From a checkpoint of a small transformer trained on Wikipedia: capped logits.
MLP neurons of a small language model. Each row is named by its layer, matrix (up: input weights; down: output weights) and neuron, and shows model dimensions 576-639. Each number is 128 + 32 x the weight over its row's rms, rounded and kept within 0 to 255.
After each neuron's rows, "fires on" lists the tokens most often at its 100 highest values on Wikipedia text that the model never trained on. A number after a token or word is its count.

L6.up1436 [128 130 138 172 109 149 113 117 107 131 116 161 125 115 112 193 108 183 160  99 108 171 130 104 137 141 106 134 111 121  90 147 140  22 103 105  93 108 153 136 173 157  97 136 137 151 129 157 112 132  93 159 124 148  73 108 167 126 171  82 160 142  61 120]
L6.down1436 [120 155 140  93  90 100 138 146 118  92 149 117 133 161 157 121 176  93 158 167 117 157 140 136 101 128 121 132 149 169 189 116 147 122 129 127 116 107  93 166  93 190 132 122 144  89 138  47 180 177 102 135 111 133  61 120 149 105 179  93  89  55 128 184]
fires on: "ig" 30, "oll" 12, "-l" 6, "ild" 4

L6.up1363 [115  98 113 152 128  68  74 155  94 185 155  96 119 122 100 169 120 167 177  78 125  81  90 131 134 133  54  97 134 130 135 126 111 163 142 113 138 132 123 120  87 139 144 166 114 131 149 168 143 125 100  85 168 156  83 168 205 208  95 130 169 146  99 156]
L6.down1363 [110 126 154 149 166 119 108 202  54 191 118 180 151 157 128 148 114 115 138 121 110 110 140  91 100 136 129  98 109 139 107 106 139 105 183 130 135 115 217  96 170 118 122 135 169 191 176 112 149 109 108 121 123 130  91 180 112 178 122  82 175 112 130 173]
fires on: "| " 35, ", " 29, " life" 14

L6.up304 [150 120  92 161 146  98 157 156  80 121 156  79 135 179 107  52  69  70 168 122 160  83 154  97 116  96 163 116 130 130 131  93 111 144 116 129 154 146 147 126 106 111 139  88  98 138 147 124 166 188 120 114 111  95 113 138  81 217 112 127 121 105 113 157]
L6.down304 [ 88  89 112 157 118 184 142 123 125 174 118 133 141 114 149 148 125 104  98 155 144 114 181 194 149 152 209  85 163  90 125 123 141 173 112 150 128 107 157 126 133 142 115 106  79 161  89 144 161 151 103 112 149 124 120 108 123 147  68 136 190 103 190 122]
fires on: "–" 23, "h" 14, "u" 7, " phot" 5, "i" 4

L6.up2882 [ 95 126 103 152  79 115 169  84 135 135 116 109 120  82 120 103  98 117 151 183 123 153 110 104 178 128 162 124  92 119 166  68 124 117 140  95 107  85  66 137 123 169 117  87 116  96 130 134 131  77 192 113 140  94 171 160 125 152 149 168 131 170 203  77]
L6.down2882 [137 130 153  93  84  95 137 126 113  93 166 121 136 138 119 137 115 105 124 108 134 113 138 119  64 101  80 155 138 111 138 145 142 139 128  94 102 131  98  78 132 178 190 189 164 112 100 170 161 139 162 147 143 101 127 190  84 168 104 140 106 148 120  50]
fires on: "o" 23, "ig" 7, "ag" 5, "r" 5, "y" 5, "ch" 5

L6.up922 [167 140 121 141 199 120 156 151 109 106 137 117 157 152 111  97 125 107 174 162 130 117 120 119 133 108  77 109 160 156 131 108 156 138 100 100 113 116  77 103 110 148 157 108 159 113  64 111 113 133 189 109 117 144 123 164 116 133 151  91 126  47 113 124]
L6.down922 [ 77 165 155 224 154 138 217 110  78 183 157 139 124 153 126  80 129 114 131 112 149 109 120 134  79 155 171  88 160 177 161 139 110 154 140 161 159 117 133  86  77 153  62 123 113  99 135 103 129 104 103 133 205 147  58 152 129  81 118 116 105 115 100 137]
fires on: "-" 32, " t" 10, " v" 6, "-t" 4, " Y" 4

L6.up1483 [148 153  76 146  84 156 108 100 140 172 137 118 125 157 179 128 181  74 156 138 115 159 153 105  92 103 127 160 173 141 122 125  70 106 173 125 165 148 134 172 110 182  65  89 190 101 148 115 100 184 148  88 116 134 154 106 133 126 129 153 129  84  87 154]
L6.down1483 [151  82  89 129 164 139 106  88 135 145 178 138 108 165 151 126 106  82  88 111 118 114  96 113 163 133  82 215 170 156 123  85 120 149 135 125 130  39 144 105 173 127 171 131 110 128 142  95  53  64 164 189 145  89 176  98 138 123  81 181 184 111 117 105]
fires on: " f" 26, " stat" 10, " dep" 7, "ut" 6, " m" 6, "ab" 5

L6.up2251 [ 70 161 124  41 128 175 132  86 148 145 136 189 185 113 128 188 162 116 105 133 167 152 112  73 131 120 138 127 101 107 146 145 143 147 134 148  86 101 140 113  93 131 154 117 130 183 117 171 136 157 125 156 135  99 127 136 179 116 165 156 107 115 148 192]
L6.down2251 [112 123 122 114 116  92 106 155 106 123 126 118 131 118  88 130  89 139 101 148 153 158 118 128 108 140 120 129 142  98 164  71 157 126 104 153 181 175 126 167 136 118 149 143 130 145 139 111 141 177 133 162  78 158 123 171 170 113 105 133 182 162 142  92]
fires on: " for" 21, " Mo" 14, "o" 7, "i" 6, " vers" 6

L6.up2563 [205 109 189 109 150 142 130 122 149 153  93  98 131 166 110 135 152 137 198 103 131 135 130 107 138 132 183 141 139 131 125 135 165 138 133 111 146 193 202 119 118 125 149 145 139  83 137 108 121 193 110  91  89 141 119  88 142  83 110 164 153 138 160 166]
L6.down2563 [116  63 166 135  79 124 103 165 100 166 153 149  59 147  96  94 169 152 125 171 187  93 148 116 145 114 200 140 130 156 137 119 101 164 173 161 152 148 100 168 110 127 158  84 133 146  90 186  64 153 109  76 152 129 182 134 118 106 121 228 182 142 116 130]
fires on: "2" 22, "1" 21, "| " 9, " Ph" 8, "D" 6

L6.up1650 [167 154 135 152 136 159 100 206 134  62  82 155 146 121 166 101  67 181 166  89 172 129 117 126 156 118 161 142 122  94  90 131 127 137 195 117 128 109 187 126 126  95 181 151 159 150 100 168 155 135  84  87 106 106 147  92 157 114 157 134 136 140 110 148]
L6.down1650 [118 148 135 131 109  72 203 125 150 115  83 155 123  82  88 118 124 151 200  89 137 121 156 139 128  82 163 103 141 152 126 142 149 129 126 163 121 145 138 157 158 178 179 122  50 130 194 115 180 117 110 134 131  80 161 152 101 106 122  81 148 173 125 109]
fires on: "ing" 39, " | Title" 7, "al" 4, "ed" 4

L6.up2988 [126 111 138 113 100 127 154 150 186 147 161 122 106 130 131 140 140 124 103 114 146 179 214 124 140 133 150 160 123 120 169 104 123  90 137 101 108 141 183 109 128 110 106 120 152 118 129 138 126 104  68 122 104  86 119  72 115 124  92 228  77 151  96 118]
L6.down2988 [ 72  84 149 170  75  94 130 146 145 191  86 121 144  93  71 110 146 142 116 166 126  95 129 146 136 146 162  58  89  95 116 151 116  95  94 130 165 140 211 160 133 128 128 121 184  99 170 188 155 111 128 170 195 119 104 105  93 151 139 215 153 132 158 126]
fires on: " National" 32, ") |" 16, " General" 9, " Central" 8, "===" 8, " Grand" 4

L6.up2560 [115 102 103 100  82 172 164 174 176 148 182 135 168 121 110 105 136 178 113 152 185  56 102 135 145  83 174 122 141 110 136 115 173 128 159 168 112 192 152 110 144 114 139 134 184  90  78 117 144  64 142  77 108 152 122  71  85 127 148 103 130  84 113 116]
L6.down2560 [136 126 123 102 102  88 101 104  67 139 160 137 139 137  86  92 103 132 133 124  64 110 140 128 148  74 124 160 159 110 128 194 132 112 116 106 102 160 160  77 122 145 109 168 130  79 175 132 163 207  73  91 110  94 138 130 137 167 150 147 127  93 111 152]
fires on: " r" 54, "ot" 7, " p" 7, " cr" 6, "ro" 5

L6.up2219 [142 113 110 143 142  96  67 152 157 122 133 112 140 154 124 115 140 176  79 148 176  84 115  78 134 119 115 109 135 112 158 164 115 100 144 163 203 132  99 111 135 155 137 114 137 108 153 164 191 182 142  91 125 130 151 135 130 137 113 114  87 145 112 144]
L6.down2219 [131 170 101 133 181  99 107 136  82  95 159 138  99 132 146  73 104  73 162 155 126 112 115 138 144 149 119  62 147  91 129 158 129 158  90 125 105 145 120 136 131 135 165 179 141 162 122 117 105 110 131 176 130 115  51 188  92 209 157 193 100 128 157 171]
fires on: ", " 40, "ud" 6, "′" 4

L6.up271 [163 126 167 136 116  86 156 192 211 161 123  96  80  82  80  75 129 143 148  73 131 118 115 116  86 105 155  81 156 128 131 104 118 160 140 149 128 117 160 142 151 122 135  82 121 137 122  78 108 120 139 163  85 125 114 127 165  88 153 122 118 104 122 107]
L6.down271 [130 141  90 135 134  99 126 156 187 157 130 109  84 130  88 148  93 129 134 110  72 164 119  64 148 157 136 126  69 145 165 138 134 159 119 142 121  50  78 166 190 124 137 138 159 182 148 138  96 101 139 136 124 134 152 174 135  91 176  72 162  96 105 140]
fires on: "–" 17, " Ar" 12, "-" 11, " Sch" 7, "| " 7, "2" 6

L6.up2586 [188 128 156 129 127 176 112  80 171 101 133  89 137 160 162 100 135 142 147 140 155 211  75  90 109 158 182 124 152 106  88  90 160 162 158 163 137 112 124 140 130 132 119 121  93 129 147 122 120 160 141 117 148  51 149 137 145 103  60 141 141  49  98 108]
L6.down2586 [112 129 123 190 107  99 121  69  92 182 160 153  68 137 143 149 104  84 137  94  90 157 138 160 145 135 155 127 134 129  82  98 100 128 164 132 155 176 138 124 127 110 138 124 100  59  92 169  89 113 197 106 118 147  90 134 156 105 127 105 139 174 100 139]
fires on: "it" 19, "t" 8, " George" 7, "ay" 7, " do" 5, " Ed" 5

L6.up758 [109 185 161 142 110  76 117 114 107 135 140 130 201 137 172 130  78 230  84  96 162 151 134 158 121 141 111 121 119 109  62  92 100 166  85 155 165 117  62 122 156 153 116 112 171  74 123 144 174 144 156  87 122 123  98 124 157 150 141 148 140 135 115 135]
L6.down758 [185 127 108 150 126 111 135 142 122 106 159 128 141 118 161 128 148 182 147  99 143 146  74 148 113 142 104 157  88  96 120 109 133 154 137 103 148 130  87 135 121 182 110  97 114 123 107 135  80 140 166 147  98 184 117 159 114 198 122 106 126 125 111 130]
fires on: " by" 13, "." 12, " =" 10, " M." 9, " Dr." 6, "r." 4

L6.up777 [125  79 116 104 145 116  79  64 247 133 181 130 126 136 135  96 124 188 107  77  92 160 122 150 170 130  96 164 124  84 164 131 123 173 148  78 140  82  88 123 126 118  87 166 108  75 105 109 164 109 176  96 151 176  93 127 144  91 147 117 130 155  75 124]
L6.down777 [ 81 137  96 128 162 168  81 185 147  71 179 165 130 157 112  81 183 127 145 116 105  61 140  61  71 159 163 123 123 130 146  91  89 132 182 126 118 167 127 149 138 107 122  70  52 131 123  98 174 139 106 123 130 103 144 129 115  77 130 136 140 103 161 136]
fires on: "." 54, "on" 6, " U." 5, " M." 4

L6.up2491 [156 112 105 124 175 117 118  86 137  73 148 158 129 126 142  72 126 153 111 166  94  98 119  88 146 123 141 134 127  92 213 132  92 131 100 101 117 140  97 186  85 146 104 169 153  75 141 125 114 208 141 115 135  88 110 147 125 136  99 149  68 150 167 164]
L6.down2491 [156 123 153 142 154 158 123 155 124 144 163 122 127  74 129 113 156 120 154 117 141  65 114 181 141 157 150 180  84 154  66 134  98 137 145  95 116 110 196 134 109 123 169 127  99 127 139 150 153 109 144  99 125 131 143 125 137  95 192 174 122  70 129  68]
fires on: " (" 22, "\" (" 19, " app" 6, " only" 5, " un" 4

L6.up1916 [107 136  87 145 134 114 126 149 122  93 121  95 105 156 145 113  87 163 154 128 175 154 188  59 103  51 101 143 136 112  88 157 119 129 201 134 118 184 141 151 187  98 120 160 129  96 110 176 136 160 159 137 113 100 152 103 139 129 186 115  75 108 130 175]
L6.down1916 [ 84 136 106 114 121 145 123 200 151 148 116 161 139 125 148 107 174 166  70 137 124 105 160 135 127 114  82 108 148 152 163 137 120 124 106 119  81  86 128 117 107 139  97 207 108 109 129 150  96  67 145 137 104 149 107 110 123 117 129 152 102 184 103 128]
fires on: "u" 19, "h" 11, "g" 6, " Co" 6, "l" 6, "il" 5

L6.up2693 [142  64 184 112 133 146 163 108 100 130 142 123 117  89 133 155 174 124 139 171 138 141  89 121 128 161 124 169 124 141 170 155 145  91 114 155 134  91 163 146 158 128  46 145 136 177 159  97 140 128 134 143  58 101 106 122 106  87 118 148  86  91 196 176]
L6.down2693 [134  92 143  92 116 153 116 114 108 126 104 197 105 109 137 171 103 158 134 135 141 197 116  97 112 147 113  82 111  93 175 165 172 110 126 106 112 126 105 154 115  87  83 151 119  91 108 109 162 181 172 148 122  97 135  98 106 113 132 128 153 175 120 145]
fires on: "G" 15, " | G" 13, "g" 12, " (G" 5, "; G" 5

L6.up761 [133 105 159  78 156  62 132 148 180 152 113 148 121  91 138 165 149 146  96 182 194  74  83 132 109 119 125 151 138 148 138 117 112 109 153 156 144 148 165 109 122 159 121 150 144 130  52 122  74 196 143 113 136 143 178 140 137 100  98 168 135 149  59 119]
L6.down761 [101 112 174 138 113 111 165  53 135  74 110  98  84 144 137 124  95 125 108 169 132  61 116 107 140 143 205  99 110 133 149 134 158  90  86 163 119  68 107 130 131 159 163 124  93  77 121 100  94  78 196 146 134  63 168 108 114 150 113  92 121 126 162 136]
fires on: " Conn" 19, " Be" 17, "n" 11, " be" 7, " Bl" 6

L6.up251 [184 160  94 123 164 121 107 159 112  63 167  72 121  98 121 158 109 143 143  57 133 106 106 147 117  90 109 125  52 133 185  92 131 159  77 113 113 119 117 128 113 121  97  91 154 119 138 118 143 158 177 170 136 115 142 126 167 131 106 133 167 186 129 131]
L6.down251 [151 108 141 141 115 175  95 104 139 128 106 138 136 116  70 117 163 112  71 161 111 145 116 132 152 128 192  81 120 115 172 100 163 150  80 170 100 133 164  85 142 104 178  89 111 166  96 104  94  95 104 164 132 116  86 137 117 144 146 192 118  89 151 141]
fires on: " M" 45, " m" 28, ", m" 7, " of m" 4, " and m" 4